Part of a small language model's weights: biases.
MLP neurons of a small language model. Each row is named by its layer, matrix (up: input weights; down: output weights) and neuron, and shows model dimensions 176-431. Each number is 128 + 32 x the weight over its row's rms, rounded and kept within 0 to 255. Numbers have three digits each.
After each neuron's rows, "fires on" lists the tokens most often at its 100 highest values on Wikipedia text that the model never trained on.

L7.up1144:143133172158083105080193150133176120148151141203164163160107124121144121099131119158154105138168148091185151141121133046140045125138154173110134111117163089113154153144136158119140141146103118129156174084158141124144153109113136113100094145129144143162112110140139128120132093120053123131118095091153050153122091149162116104139146183117083083102156129078129117111130145097168072118111074060111127174105137149139087124144137124186110129181170152165092131124139136128148146133095101105090096135168140198104082105198089105136079141151150111106083118095115095180125144085125125112113114155097142114116108127065112122106169122094150120106137204113098161106149091108070073086137087131108075116139119068201114126117132153144095105176125116144087122100137137147156093073133107
L7.down1144:164133159195104125097138116102109093191179102102157172160123104174064120116158103160144135182121126146143111122094116078065134152127119089069111141119224177141133159142120108137163206106086148132134191107112125082119185119175135080100111134174095126168168126148176129136163131138132147107090123132078216127115202086149191134175181093155138110146139178114106120116034183096129141114132167127088122066123147182159077133147105146071143106098149110081148078110202113122151164116146112104135138140138166174146077132090153102187100106123126142128197106129124138138132085148141072107124108080117103093124117117134208129166082143150099133106131128192105102156153120131176114120083109161094115120122153120103089170088148153104101147070075084063155109106145110112094149162086098
fires on: ","

L5.up611:109103078133194120111143140114186090117100149159142166102107129121163134180127120090069159127165104112127076142108128139155112131169112114134109109129138120142143107103105136065112080122090113119091099128142156145170124142072086098126109124114128146168171149194128167127104133141137155129177176104168123061140147164096105086185060119115114135072174135152107125194116194152146144136149175160157128108086046110129084124145163121186201153119158163094160114111147143136168129202152115146100175063074121095201138111107115161128133153149143109135150192157122156149108097087121125148133121134144150122141243122140119065185106117129129109132096093094190104121133197104133142154199215122082121158129108103134108154147112094177180142145109155176167092159126168153136127068125108
L5.down611:180154128117175100129126166179076088176135172068108170149184160114145148141150095131119117133142045170093130119094104162155094111118110129159123127173105100089153189134080082121129213183143128098122159140101096149100096140132140129082165167112164084141126120197092191075144113146131065132077069140086147125087143149121136138134145109117029144093205149122146132085096203125074117034203153134132072092089116177080159147140119135111142097136149119130136111078148141106157105108173131144062128136142163086167123202116124133126145103058160088149130145092112150142132126072172176123136117075163124093065143125120147139127114094148059057089148121146154073122132172152108108108157117139073097072070105116113148164164159074094154123178185129117128113074177155090106159136150130
fires on: ")", "s", "al", "'"

L5.up935:111148187154149122128105178144102137151097108136157123089127130115177147168109213100110133163149123128124120127112087071135160150086131057142099120139147118128172143113137132160129126132168176101130127122112128119094163082139139132125092067087141067088137105098130123144097098133056150139174152167099157125095136166103084086140140118141142122103147152177144168191123110101146143153173108113133168184109107169137153128135114105138139177200106136073128140119113087083172101160158055107148159148138136164117119128137124084128114111170180089194168118091159100138145131170147191106103092176155105184144064148154145130099142081145164105146166167122153145157124123176180113094068135167158130201155114149112162173116132144140105116136102152109159083126117119139111161086153161
L5.down935:128179166109121091126113162152091134097137190128178114159132140130127173133099152078106152132132133083079154125114122071159168118140187101062067103160103095094158100134148105176124075122119173118097107100201129110137201111159143208186109134108123115092090131121175113136102138077047085144158142106152105105121168094132094072152155115148190081103127160164202169160090125092134167144126085080146119167123078138141153145134119140116195110114166154142147151135135157178245121135151076151181123165107175172167104132126130184136142121183118109229129135090158086094203153102101150101095204174155156170120099156139140180113168092131134120167126147120094088187141122131154115121068193128171144163087090158099106152086183121086080128171141063093138114139173215160140100189168157
fires on: " University", " Medal", " Award", " Awards", " College"

L7.up1501:111079167127143118126162115159146104103132180145135155070091119116133142128173141078126194165157189086145157118114134170107117134128097169206098092204125123098117162147109161149169123138152150131101118127161124068126084130166163077162097108147163121103110102198108051141145063110055122197112117141103104151097123129099152133148096158068032101169087129148177141161108155126112094121127117112184063117139124111069174155148173086102146128144135121165085101123099142138083103139106111102047147123130136119116155128175091094153157164126171091129064116069122179113090166136140125144135097107090075121112137111099124152070092159127102160095126154139098094132091094161151058094120137102076129076134121120216131112151105156136069112126117096208118121136097114098161102089176068
L7.down1501:159153099097134146179113112105156059167120119098143124187140158165118153149174125150135121143125087118173093185157136175164174132185130139169104172094066177108125141135119145099080179129132114093119115119165129145101111137099093191127124109122088092134168135142125180081171155140130100127150137145135118177165128086131147105165119135141146209098151120191108138109164140139113141131181138098100147105152151176141100119169092131053114130156103125139137108143187117185128140134130123109197154180121149138201124150131188143153080138188087119082116084132150180120126079111226095105137153098176120109121167117102095146164106103118064077125101169132065116168134209181086157098102154125160116128139094092111089122149116158089158157082147104099164151106123131147147123177125159
fires on: ",", "),", ":"

L5.up760:100106148120106115094167084061172124125124157150177120118054097138113143153150113089151195086142134112159156183122173136158125116157146118107073135129097116169099104079115176124096156147156102118110130132162134167177108117112101106109168116144126114084134099100118093105137097097169112114029172154089106151167103146154110123173111110103145142106166162113137090131172123121157180112152133102156119153143096128069083119147107148142097077124157120139198103142121075084182158147077156136176155103128117156211162133105140159089096076168160092134110125083095100080091106096107148173090135154092116144117217207116099182059176140144133095143089161149096134137131071125112152107114129134137171102103161097115124146143118130123153109137187076086168153071134170130074148137168124
L5.down760:126146211136127129113102122131168193063133095166162104136114132104092113122144116118119123118161095156076082175151131127163160107102160117095144127147116161131176108116191187144090122052124134092199157110093122161194100102122116104128088195138126085109111111138083102071113150156153086064148129122168175159125162102114107103114138189184179170171151130112144124156150131086130164169128094133158159133127151152163142104141129091202162098101169111159117054117165107110120135127116136121174221144130111119175134106067102131060150203199090143161148174165121153137105123113082137116110080158115169066119152184150123114096170099167138176079175148179122105153104162127185096137159118079129143179099134145135171193161126120162149077134179147116097110184104172163129168074141121
fires on: "|", " |"

L7.up1074:168119156102203150114145144141173097103083137093162118145091126173112158089044140137143159113102137169119127219089126156127144142149087154117132131108095141117134132063148095146103124109112120108138080170116157065093139118115171155159110178094123103104127091093152119092153076139189143123107141091120118119142087110134114182128137175131136120058143152153085100104168132105127131127124150167155139062048146092167164133069096078147084105139134080153130121138075101106150106206117135058135170146123063133164075153091122139125134135196163096137101150119148117083116139126080151135078125156123134112095117156142123140089105148126123116119129150190198076171139147146185198114090163145139127117120083122101150134122069157127161097136119148074125143218120129082097158102160164
L7.down1074:166097177150109117133094129203150101080115055142191062167125143104125086169115144106129119147114147158118174128123186150163115187134120098144163131099156116168111152181109140072102155127151173137138122087128140174159104146045142103108125120145111122127149141104088155062100118213174077133143131140128134068213176174172096056170167149118121176145180090108201097134113141123154176119156152118094149190119188142161153155075149098189150083124119070136164116165145157143134095070085155174134123065151140100140150127109080136076149136129160145142108136168122118183116113144162096162103140103169098117171092145144137081135188129094125072108117110173097157163104165119125096079184166131139172113128140145173187154162134154118091111151184125169178083119116162130107114102165152
fires on: " and", " are", " have", " March", " were", " their"

L15.up386:104101140118082161132073114139193152110118129106149102134132164162115125087104157149090162166140126104158091209141084125124139139184116122118101090203094142137159190173152147110115130111112132087125098147117092147120109175096182099134113137094142197134179175146086062160109111151139175115067103146091086078171080113082114147156147184163152122101132142107112088100118133118128101138117164154112089093152144151095165141108094207152167158101121177114141134109092152121144171165133119100139107156120072154034165163150123115143149129162133122124145153153154124142075128068110184134085106144127151106173129127135120150091151111085143155147128134140093093138141125124138182169174108158197093131187088112124121119186141153116101084142107083146103144153174112147090117064151122
L15.down386:108104150128091112156170102165123092080122149127120108097107123170151098121158153144120145098155130173123169170149143115160151103158134152163123133088093093113094199130080141146134165187151143125158141110102108133130138186174157198138144156110154137154124182156123126100164128116060124202097146124211056082104160133098141162119102139142143148167092184164099057153135078144106166075102160093134120139138157093122054152089110189217097122151131092133161122168136100161135145094072174149136152111065136141064178173057128102135177158156149088093186172166175129135184115116119144159129101076050116092202090121131188076124191130073183212139117152192123109154172094121142105164138100100177127156108124161115110103095198161133130150159109122115158151142167091176158076101162140
fires on: "s", "es", "des"

L7.up953:160044137121092143116156094121179131093133157195161103095121160116075103103109138145120169161133137144155139109084161105151131103141117157146078214167143165100115153122102083126130139143085149106096135145111134104141144130168064129166124127152148173148124097121098120121163094085123146043134140128183186148075095153158097190115139108107146057119129094071143140149163107141089088096129131141124132154101141162127151114130146159074140093178133145140071125135101144132105183104113115127085121115109140140099108096199095109153096149140158117137116179127162154107114204132137140141127114182095111145160125095101160108072153146139115168083039167132074115164140110108190070077199100120088135170126099117157113124151081156146091139099111115174097134153087151139138085057123000
L7.down953:108141108118145149150073138136115068186070146147120209131149132162071127130068158089133213183079136116114117166112157116135131113121143091097113135096124134136171205099083199165080129168104122132105143113124126092061093128113138141117160107148145082200091131082152148081174130108158169116129127117152181184180063098150172114207157149099118104107170108162106111149060177169140145110121187129146140089123122083159130115142157114105128184153097112137069168116170127181085125086137133077093078141133124133113129099164185077155161143142126089090127128109167133180117086106188128118104125059149166161145144103123182142186088087154104135053134182105175135180122166140174165128089186182133122109151120156140124121096127120161107162108164152126189156112127103148085068135170137
fires on: ",", " art"

L7.up478:204074116125092133120106109191131151115111110140160102135118116143175143114097131089115158057141173183069109081098135116109079154095146055145139105127185100144107119134127181119160050112111146123134168027104106144134159196142161169123104113059163098150116125073100108121114099171150095157117079077160089182115122100154176149105108135136145145127124120151155071101115173140156098093090090104120138147134094128160133202150164148123121162144114104101117138120162200126125158155134110079137088164154121092124084122092130101171139106147110184142115165158152135130152165152101177172135159080176105123094112190128118088105136154133085097150104182115125170192094089137127085135169091114199115149110116144127157141127154144119109041206138105128081200141068137120083154139143167
L7.down478:182176171108134182225118141165136176087093130141101137102157173156144083132143132111162092093141124074129115091164124108185089142147146134160109125171156125097103088080183107098124128129161124147174135164151170149141184098146131119152124159139136138154112108116172166117124173084157129093164119164097155167132094113138048107079140168131075123108112060116086163120088145133132105171166150112121112146189123100175118120115107132098120118180176149100096110131069116132129133116103150087173051125128125130094120133118115142185096118133134115066100115131166133158155147193121077109205188081111139191095138113162150151164111111118133151111183170108088079133108185166061119108094128114136135166153112148134134132096110077097152171114117103148132132093105066138129152061160169
fires on: " |"

L7.up1546:144106093148134122118192124124170127064123141159126128096117135175130071080164139109139126123107164100170152100123091162140130127131122107166118114108109123138142081163148105131155091131073112127151123149131170079080162098148180065169159147071100132079138144138104111191146093108163144137143132098098113088158121166138140144127112194109083117168147124101149184119172090146132127142130106219123145111120149153104080103157145164140103178111170097121120107196107232131139111158131141071104130134171183163135151176146165137094098081135138130185173107091155160104065117126142090164115118144135169134145128113120140121150149142137124134121150088102156142175107161121128174117107213107061122103135087171140193124099120163099100110132082108144110171145083175100163155166149093
L7.down1546:128099098128131147157085121096153175122164162128098143154187125141107115118128092104091126079099084122147152097114133140136168139116084117126147163173131086118122097139142117141162132122040115140141178168088124102147129082155094119123144148090154139170204119129076152165086140122164127142140131167091102129134109113123138145157083146100114106108091110105084151146153142141091209129205124159096101139156130161150118087139091135114180106134144138130202135142130029104060126187178113146099123172100102148180171112169137122142091142152169125108108116141141132156082097181143164086175140096182117094022114129129100151164151157097134156160137090058112101115099131125101165182171133149151133146112141200135133169142055135131121206110133159146114133111125146105094048157090144
fires on: " |", " of", "-"

L7.up579:134106106178161168145121122106110095180126100101093167117131093143160124143115142103148197115078170107157065097065089116166108135160185145115125128143106090192131120090139107036120123105193099138117174149083187077073214121153142115153112174142141154041133120133155160117157118127198139104158143133096146226156143156125127057175092115084124159092168118168183082146114141148073120130060181102117077130187139172168086115146099101145116190115101082089082153148120177139140110104099128093136184118113120096143110129122093186193184150129090103194154133157144163071122119104144145117128149093116085139103197142136135092152100142133083198127096103118192125109130121152170119152087138076117140112104112131102135148153131140103116179139131185149130107184115160138116144091069153
L7.down579:132151110131122129131135114157167101176112101136072106126150123115156124132116117183096108089093131102153164161187116153091116152136144138103149150143176084160181144108133151101169122121133165133122120168107135116101063150159176111147158127134143076180109110103100169138114082143132067117116205115075186123148104163170157141142107133124105143190176118135138148090099102146105128128166045188097109144120131183075161152122186114102089118153095183110138104086165122085112157169148176096135108111146110044140138140186170136113151143094166091110113190117118101127174124105107145201181167120117151138087088155113155142072126162157087113147062167121107183114115148071040079103160091093168121111135137195162109150112106064168163139133126145148087138099149099141157174088117164
fires on: "'", ")", " II", " while", " short"

L5.up943:165145156111177155143132112117196144158123070073124113128139125093109097081105121128143050116094135137116154072121117051020146122120126130133059140185160199122101105095174149141115166148134091188101093175125123141135125136210163176165138184060149120174184195158125087161175114125156145111135071184146110125178112102113138208144163093098101133142140131057126161133103109142118104182085138110099104098146120130145172107101128124123103163129086160110106112087051080123131129123147079118081122154095088144142085176143131177128069175062131094154218130073133119116152146125164111093079100090110158114106103188104122175093147121125084180151153114162120149164112132138124127149093144093129122056134167106130145063127172136115119089158107109090150149152122093170132156138129112
L5.down943:170124154146104077071184135131133087124102103124159162129172129099095100055115139109094126134140158129192133115182133105118135168124140119093076098156121194152178117157144121111084120116146162089129117110148119091150130107127082154107113107083105139107208174110086149209153102155159142167090181151158136122130111148119098128175147155118150178145111209140073116175139115124133206114125144128136093120059106125111087184143062159186077083160158089128128152124112135079172164104154105131163130146086150162161093112114116147127159151147153145169092104134135186119112134084067161155121080206121133114080152092126123115127152173139129138129136101140185125085153089169135133154131120094171131107133154141132116088207184112121073140126138139128160129090146111120097066090121112
fires on: "in", "s", "ing", "age", "as", "un"

L7.up1034:177120076135152105106084126145131122133085183059151160122104115125067127171104160095082138153140159074128097080121161147114090103100176102140139162148092122173131165105144156125136123130142145128128131079115111151096125138182161168148131176148141057148107124152078143087132125115146020113175194085131139122123126122146133171190136112127120146090088129073153176144053137126147107122166095135146157108135120144174091150072091050131142136096106139127091156106159149116087144128128124092132088109107176123140111099137126162099149129086122182139126123141137150118130137101144098150245120101087137121113117133137151115132166146151119130171194108099163132139153140038194117077171131130071156137085118139145119121167152163098112114175139135106058168147102137135109101169179109
L7.down1034:129148161136111141131136095102117161146118091124122099091113142094119132134144096101142092101113071131154049142170192171104133103161137094078171132121120189104137143158160155131136187141150118122116169108159127132130099104096113134146083146145141104145148069116063114144174135137143138045099145106146131171139116101091142092071168150178204115122180069147064148122122125134119124132090153155110166082204149178172095099167113162080102089149176136119203159122122130172181125186155160105173176169099186192086139113131116155149131146148085156159151088096120147122092101122137110110159107092119171117123115125147095078148112072121087156166157115109090089073093145131145106171119150130168167158050087112093064149098150152162131141116123138167136129154094131176095107090100155
fires on: " |", ";", ":", " GF"

L7.up51:133184105052127132167097126189120188113157152126153168108116071127141234086095095096143162177096098116117108150123159096098154158122134123124142131140117167118174105134126108122138128153107156100132110168181087112055109181120144105143098132137142143116157129135112089088095103113133182159134132157134147169156138154180090116142205088109055151169075105034156157151144102156116076121132135139175089108085174125090093059129119147103100102134096215155157138081086109099121079120092103132116133151168115103107212135114189127166167153154140146113164093171091105100099135130093150109113119098116088158096168118096147093116149108081111117093069130139120087138110121110151154106143106119153127080097123154102149202183056087096137113049142198186110142195056094111149151171170090
L7.down51:098114096110118095151149141114083095122159112121143125136074109159101038110102111133114158139091130123122132146136163156109118173083114147147159094155172120134134110078156179110111139131127082175125138094131114149135147154123132165141115133159176083133110102157175103159164161149096130096210147100160141114173180108134144132120136064193134156110115102115127130148136100131105113106141190144143125095183133143137149093088145188104084145087134086169181127156152139143174131171143093161119140087198181168126145069153131089150125174160179143084128072124103093154085191109165102101154120143128178068120106185187150154135112133122167067133057153152134135118204140078072123136188129126153113234116119141147121118149131136128151152135090049162195169121145149124082124133171091
fires on: " as", " As", " was", "As", " at", " been"

L5.up596:160077171117122197089055174187156148056105132137104164162110096100178154149077165152081156094112154134152144123162110109129136123085068107158112160104171112170143110139075177120150102098117121124100131151148115174162152149134157059110162115172051117102127101123156092195106159122137139118090158102177144159109122183180111129087081132174104141140150155160131168109169123106136138128105088069115129127077117107221139143154121137089156137087131130139180149131123176164105117129079120113166146132120126146141121141147089116132136145142126136156099089196105171122156084140167112125087107160165139177126124102161151083124047107174121127056089059186074133111126061070121110137127192121123115149112196157086138145107166109098121150119152155106144111087123158171084108195159140
L5.down596:102137074160078112094127149164138085179173129115099213152120158124129124103144138153103139087160166123143164121150182126104094115126130078062146137128083095170086100118153139133081087144146084116084130083122166133213180093119118128115107176192110094125148138120177084102095172164098172113077129156129138107107188137186103114172141126161142153159104115135123169132129160085131134150097126172098094120061148121103136101180134129108137137106094154175133139255086123131112202157107122128173071165157115126088092039197091101108081156135096088067086160131163138078143110073098123113110090129117154127120124105113111105111165118135164111132115087180151128080123110078196165170117134107108138096132152137131078117085200159123123134157140152089162128152163140110097168210133078
fires on: ":", " Sal", " Cap", "ill", " Mat"

L7.up446:103103109054146120074097131122088158114067105083115117101082113031124190179098101184138095088171138075103132160169058137182168116139037120098152095070152170145164101194115168111111089147137080129119154132128139139112172161146138151100128122141102105109154104131122137143084147095147134125114141107145105140047152139181134096147153170162112146125150122115139089138145119131140049154148137099161091092054159120066137122108112131104180131169113154138153117142100188108157166141089152145117149137161202078141186146127114097144102118146096148104134163130067163116130111172106175118141156121105133161147125156115081118098093133144154101127114089127156158158169101116183161157135131168090163149116138095160099098096159141110113136085176161183133155143118129130191164127118106
L7.down446:105117095182067084127129125104089164163097158099100174166164154141036143130057103145179153067105071189096134109133116063179110129161126137090092101132192115126110112152171148157104139188154148162102143135150120142113154207107183197140096149155081190112088168175186140127121174191125164139143145144129132101194083159123133114138190167188112116123139141143140158142147110159166130091150155100117138150115143122122158121112145125086143097137128170188096114128079111133159147135104136132098115139071120145109114118176079188088130100162154116117143088141117113151170167170184157038097143122105133105106159161075117109199100120122142139147142141164191184102113163159125150118060175162141100106176112114120166082073132094053118075097099141154109125139141116177128162147169129
fires on: ".", ":", "ell", "il", "ill"

L15.up1378:150109153127167164173133145111183062255119149108155152115136123113151120127113190113165096128073135136121105129132180169123161082178148142135118142101162184128116142109155178092126169183163152190121088171116087128146151128140148081042150186155117128130148134080103130111062123145096116064111113121174161168178048084152139133046131151081109131121160179110137161151073095147167080062141123087118080080115170163101055164102097129099150161176136105107117058144123116144127130105094185099071101124184184084164138106152116138158130082084135124093162120175150124176127080134141104139062130125060193172075155126123081129158085143153115112099113105154068155163125139114175098168157150131199098129148129128138132162165135124106103129090113122081137145106105145158127164152137171
L15.down1378:134117090113148136162018063137100132134091156164108148149079056164143104138133090160151123107111169091145104092138143127154141108070140083156151127101177128127172098095083102128125160112097075171107141188116123147174115126166075111165079095141101175139132179154091123118109165097178091107090113090101140107121183203111152158173146113141137138152119077062120101137133118196122101124107087136127180163125160076140135066126165193111133078136145089140157139102155082128140181117091116132162140126172097094098104118113126186094131131073155149192129143092145115113114159101113104117166071134124169134125097141133115099103151083130141141189128102128163129169178096153159163165113064125155110115115076187114114131160109157082125165100099127142099106102189102060158145175109132
fires on: "-", ".", " in", " until"

L7.up1653:143059177121097086062160136108117176143160125163119183153098065145102121167149127065115151172156094120082116169145160134156158086081136135089037152164143131103175138107124085160141117074134106128151116155122160089144121124100133088115108084136121117152118138128061184090151133089141177079062176103113113109107198083113101125174165111120161196133121107080091122137133137170116082112103124150156145131134110139098122111155111105148132121121177148104093088121173104149123085071110151149132088080169141198164136096106093138108099074149183134123118167127118133165090121117078119161109136150136116128028120094092152157146167131144140128123146165129086098156109111172154183128104090168084098116144147101127129130167139136157131092155174173106105135084179138155192131137137084
L7.down1653:116146129140110129101114155150201137127141142128154145156109112116139147109163113163149149131143124129041111094150098151140104081076123105160140088111165183128169117104158135185097095196121073139119151122121137062139124140154136101131089171108131133153146131125153094137047152174122114116106144129053100149103174119128091128075105090113174141173142093125112192169163131105096125167110096109134036118088176144135147056121121134139171106119166162151186111143122105075148123152091130149145108143095104142137067111069109150056173177124179118135158178140131131153079149143177163133117071175155146086154119128122067135170183119123106116150108149172060138149154123179176109079151134134112076129111129158184192216173112131112117176158132172137102185136093174147157192108144151
fires on: "|", " made"

L5.up965:076183186099108078091122082188114113081150111083149122059145133146073151086169152130153161173143162121091179098144146112090062079128139133145121156132157154133122138082173143148110098140068093131085128110137122165091116144115170107188077158113146090151140115090151150145122104109072143108182139126168136105185150133137085138188103103158130108154127164109205100129132159082127186150140168144114082174113150173155129152154134112171131127145168116138144114154168152117113126099113122165121147143176153198141086175155174150138137185090178111199128125126136130105186165116098110086085143162134122170173141090160148154116067182168121142141204135163091169138162079165174159140117141128154107155096094102115156127135161085114172115160116154111155094203122057126104179148118153
L5.down965:093180126109071068109146140142109166080131116070164114108201099115124137133150099122127152068183168176129198145062108138171165081155132115074109108116128124170154140106145138147091167140111106164095100105168126096103128099161144152154130204104132122059138119130230133139114094117137112145164144105130101161119138159138087172148140099119113094096146103131155160093165112138149131116171110142061097181158078092155170186130120121139144148071088109157110168166104147140156127048196169113138117174121160149134100123137102140118138169108165102174140109123073113121126153104142131134116131205114084160115088133144078130110084140178170148173147125058094139114115095104125160163131133137150108144167081139084159089140150186119084113086124139106132142137132106162149217073118123
fires on: " Record", " League", " Medal", " term", " Year", " Award"

L7.up612:163158157100081142093108112143148140133166111146105080132146124170194152138079158104135152089104143131117122091114145123165094098144170099170135084135127157144167113146101121161146112106099165114098117109129077130120067132134100149103125105118086125157108161163139128092113057072112147138159093102151157102151135150129141190156129155122120160160124145084168102151132011139129182119113092127143130158095140122089120175109155213113190174113093203132141106125119188115072161078149111106096109143140129123087164135075101088163099097117186196132131189161132104156192136184128173157077122047161108146114147112112118085161166124102158035151114081120053113112113110148121139143061116119110141169109107082197123176161157098077093110094154105111140150145138119155108160132139171
L7.down612:085166153072082116118130130128104110150137147154037175178160101150115121074188148102161140152185088137114125173153124147167141123118088079108127159107128195094113161186089124145134138073095182056134124116181133126125160133176143078158125097194135118099110154145176109127122057135118109137138157136104067093127142100086141175063167157134153112130080110157123149197132155127150168130128135162158195190150123109149144098162135211135146106082145150071213122123092076112104139183109142146186109175137064141187094154116133159080179108114186102137097145137109111180194134153157117169230148130108142128108109115131134196174093141083052163103142106136151110106158130104111173105090108094137134170116114159098128129102131129144126139098184172103176125139154169123083097174174107
fires on: " to", " for", " found", " at", " |", " of"

L5.up1254:146115115110141139105113133114055164139136133179070143128164127161111066124107137105169161132090157109144153138168136142188105109148088106061140124099159107136114107129152120129136163126115153097140093122196103112108159115151164147142177147106117145084149139134114144085161185095108097142101129104118109181177138148071162106184084115096198097133088113065121124093130104178106186143125100080168151141148145099114101122164107141158136102119121118092141117143130083093134079139079077114137143149100094110153122126130118174147129150172141147085107123139103143171107121121142152172125114092109115153115110093129173146089106117182090105151100100173074112093109152141134137120116078151136167064159135120158098075142145218161051104117117200045089110175056147158103133130102105
L5.down1254:239084164142123134130125184122085138094142163185143161137133109107133095142141130128140120176144121187121181116052162138162123157167131105147099100159102151139113094104086095090121098102168133092108085156159054115123102101133147126116083135123131128082172110163131120078110094171103149133130160090141127146135145147171118128144151140068086173137150089094074119125129119144138100126148183093093131155159110115078127138065172117120115173115156149175137124141174132167163120113178141172089154112093130149176109095188139128130147221126164123089132160123067077198123115153097111078151152130169118110128106100161093076140128113128145051127168100187149164119064106152126114118111180140119167155172169133133093125129167152149145065126155130136118104180096112083136063173172171
fires on: " ", " are", " were", " is", " was", "."

L15.up743:154122132138146137091093117180088140158140116121133114070114204115152160141126074106188120146101148139163098105198146201111100104114099136111146111191210127161149097102151173161100131161130129153153116152159079117167156112122128158159182149153134151095105139138104124121110153086114110176085138162119129090176155138084134148075133119105154100181120138120039178166123124100104154108148104136120109142113114115121158112155074170154110125149097085190101096145177091130147128113122093148136089146174106098132127081154099145109119164154091129147166117128162087141160125149089151117110157160083144186096121147112133166110064088131128143164044163147129115127100142175187176117177130129135093198142069172104182077131164162119133106121132110114098082121096066154168113151060134
L15.down743:142131111080146193130092093204082104118100059177130132195048140097133152129130131151145154147092132093176113138169221120141146119096124110160113112109192088192182130118110131097098168149107093106154143089132086158181111184138135188157143098136154164165143106144202151108113170153102110169105098164096103098165126064083048155106155107098114132147071138156050135141140084094124195146171101128161100095175134082145119118126114117135139105105155132145122070139156152103131138113145167182118137124169144177139128068137124121142162200135099106138161108133095056181163155124120131105126115116120134135118104141093106113101112126142173094135126141160135124142067150137088186104192130112145148183139151142137058148134180133102139223065114073170104173077110107129102192157142132
fires on: " as", " there", " There"

L15.up601:143070124150130169186076148104195140108156095161128077176137129107186131060148137101173151159124238135128151169145134113139115183151123071137131105085078145105117135130151136162062092092147089138107106164133137153094127137152134154060140165084133109111114090137161129177149114130169190123109142126096101137176119152128104148099059123134114105070100194105127082133105160147120055137112131023154086111110125110151143166103130163156122128077052126100110092092160174168131164143103115107168084129166130128074125111126132101165103121125149139113131097124081120160208176170116087110125084158072119121086131130196137181100099160179170160155138142099089174159047142115130071076134131135156140104113090149192136114100187162184130094165087127149119141102065122098114068070182113
L15.down601:143152146100117110166093179138153178114133099147156198121180170123090099080132106142141097093136181170112170174088107084148159111143181081134118117136102130085102087145086138140107112100173122128102103093118103143103108079142096137137144116168131147146097135145134111077176117085073149114134155143140101152184139119122090094123182126127139112171105137148190130099122120132139108124118110167164135149181104111172175089137159255158143166109140095163117139157127125096162125115105131146069083138035126175129144163121144127086177148145129118090105148126111115067197137141157177154111155120140057160142068081119065129114075153133229116073155150174216121166128140131101176159108101159143157181098079185094136168109111152110110137076123122091089153132121138165117141119152139
fires on: " |", "-", ";", ":"

L5.up1106:112090069088123088113061184137122148135104123122143117035067181162103187151126081114122171075141087110177138130105170128108110143168191147155088108164112169059169139102065112132119138125127141092108139138116145095143113110142096110116129185080169111042106144145107088138084142127123152111094177151126084157113108100175164107154119110113112098122097142160090121116115110168054155096121211148154124136110083029100152076134132132118105132164163223134153100151101113100071098149167083070112156103110119078098146110153206081112144062145190158130116140103133152140142082109122150084113146147110107156161132082084185205066138185158108149131117103120121103120100105109138101114117129133136088164149129132129169114133150162165110172110157145191131140132093167200123117135140086
L5.down1106:118119047110170106174108145072139164110122117092058176144146130171137154144074160154158160072159140136149125114195161101156098091123178139139147144141088092124124123097113177148071164145109149141136159110150115130124184194118116106144140140111102124136127173125114195123170142116105159102120123094150140128157112162125158143134150108121136110114146088088112159130116161127172141038086104166079127163135118095091108159182155069086172098124156112131175154154127090130091130110101122162080111084095153140132133123180170130103107089155123170122126059058169122182096077160161129094133136133164187124161157129116095138172089161177123127168151080135183097109136196134082097144118100154123118147115050145156147089109122130097079177132088116145139135161156118136099124144147069
fires on: " and", ","

L5.up1757:101121106140121105081135127108240064126158090108145184064143191144131115109149102112118082073159152143169062146167090171132118106132111084085121120102122169149136154152167161151108119136110107164145133167101131073145126149079065153072149162146161081146085137109148133151153142119130135105141135100096160114186140162110047145150108113153100161154134158086161116142062111098177165179147131169113131073148173150119097126161110111147153109148073163159114125161052155044164181129112131119119132056124150209102146093091093123142157141111131095153148186104154108190073139178130154133169160116169130075151169068124114141174163137139117144079117069154177177092134123105185107154135154129127087136137114147165147232122128096160153197173088144118116181121174110138172150132102111
L5.down1757:145119055120123144122102109150157125093136129103062155105149165094119126070128134127127152118085128195121095155110139124093112123137115133174123122132080153157149128080149126155151125145165094170194119107114065180060179095071139140111145196185109146085157155106149070153086129111155136086152157142153176159116118113173173101142130143120139147147148187079104152120069138101103175136111152119211105076185110149063115082090123191138090100117082177130154140118106130145092123135129089157098136163161189182155139103170162048114164138172127136072099102152101096116128116102195115073209114142122120100120181081098105132138091184104127162194121088159222087064102102110146188173166139123111132130091158142164057087103147131142127139177109130129116133086083146142112143155089161
fires on: " of", "-", " First", " Civil", " time"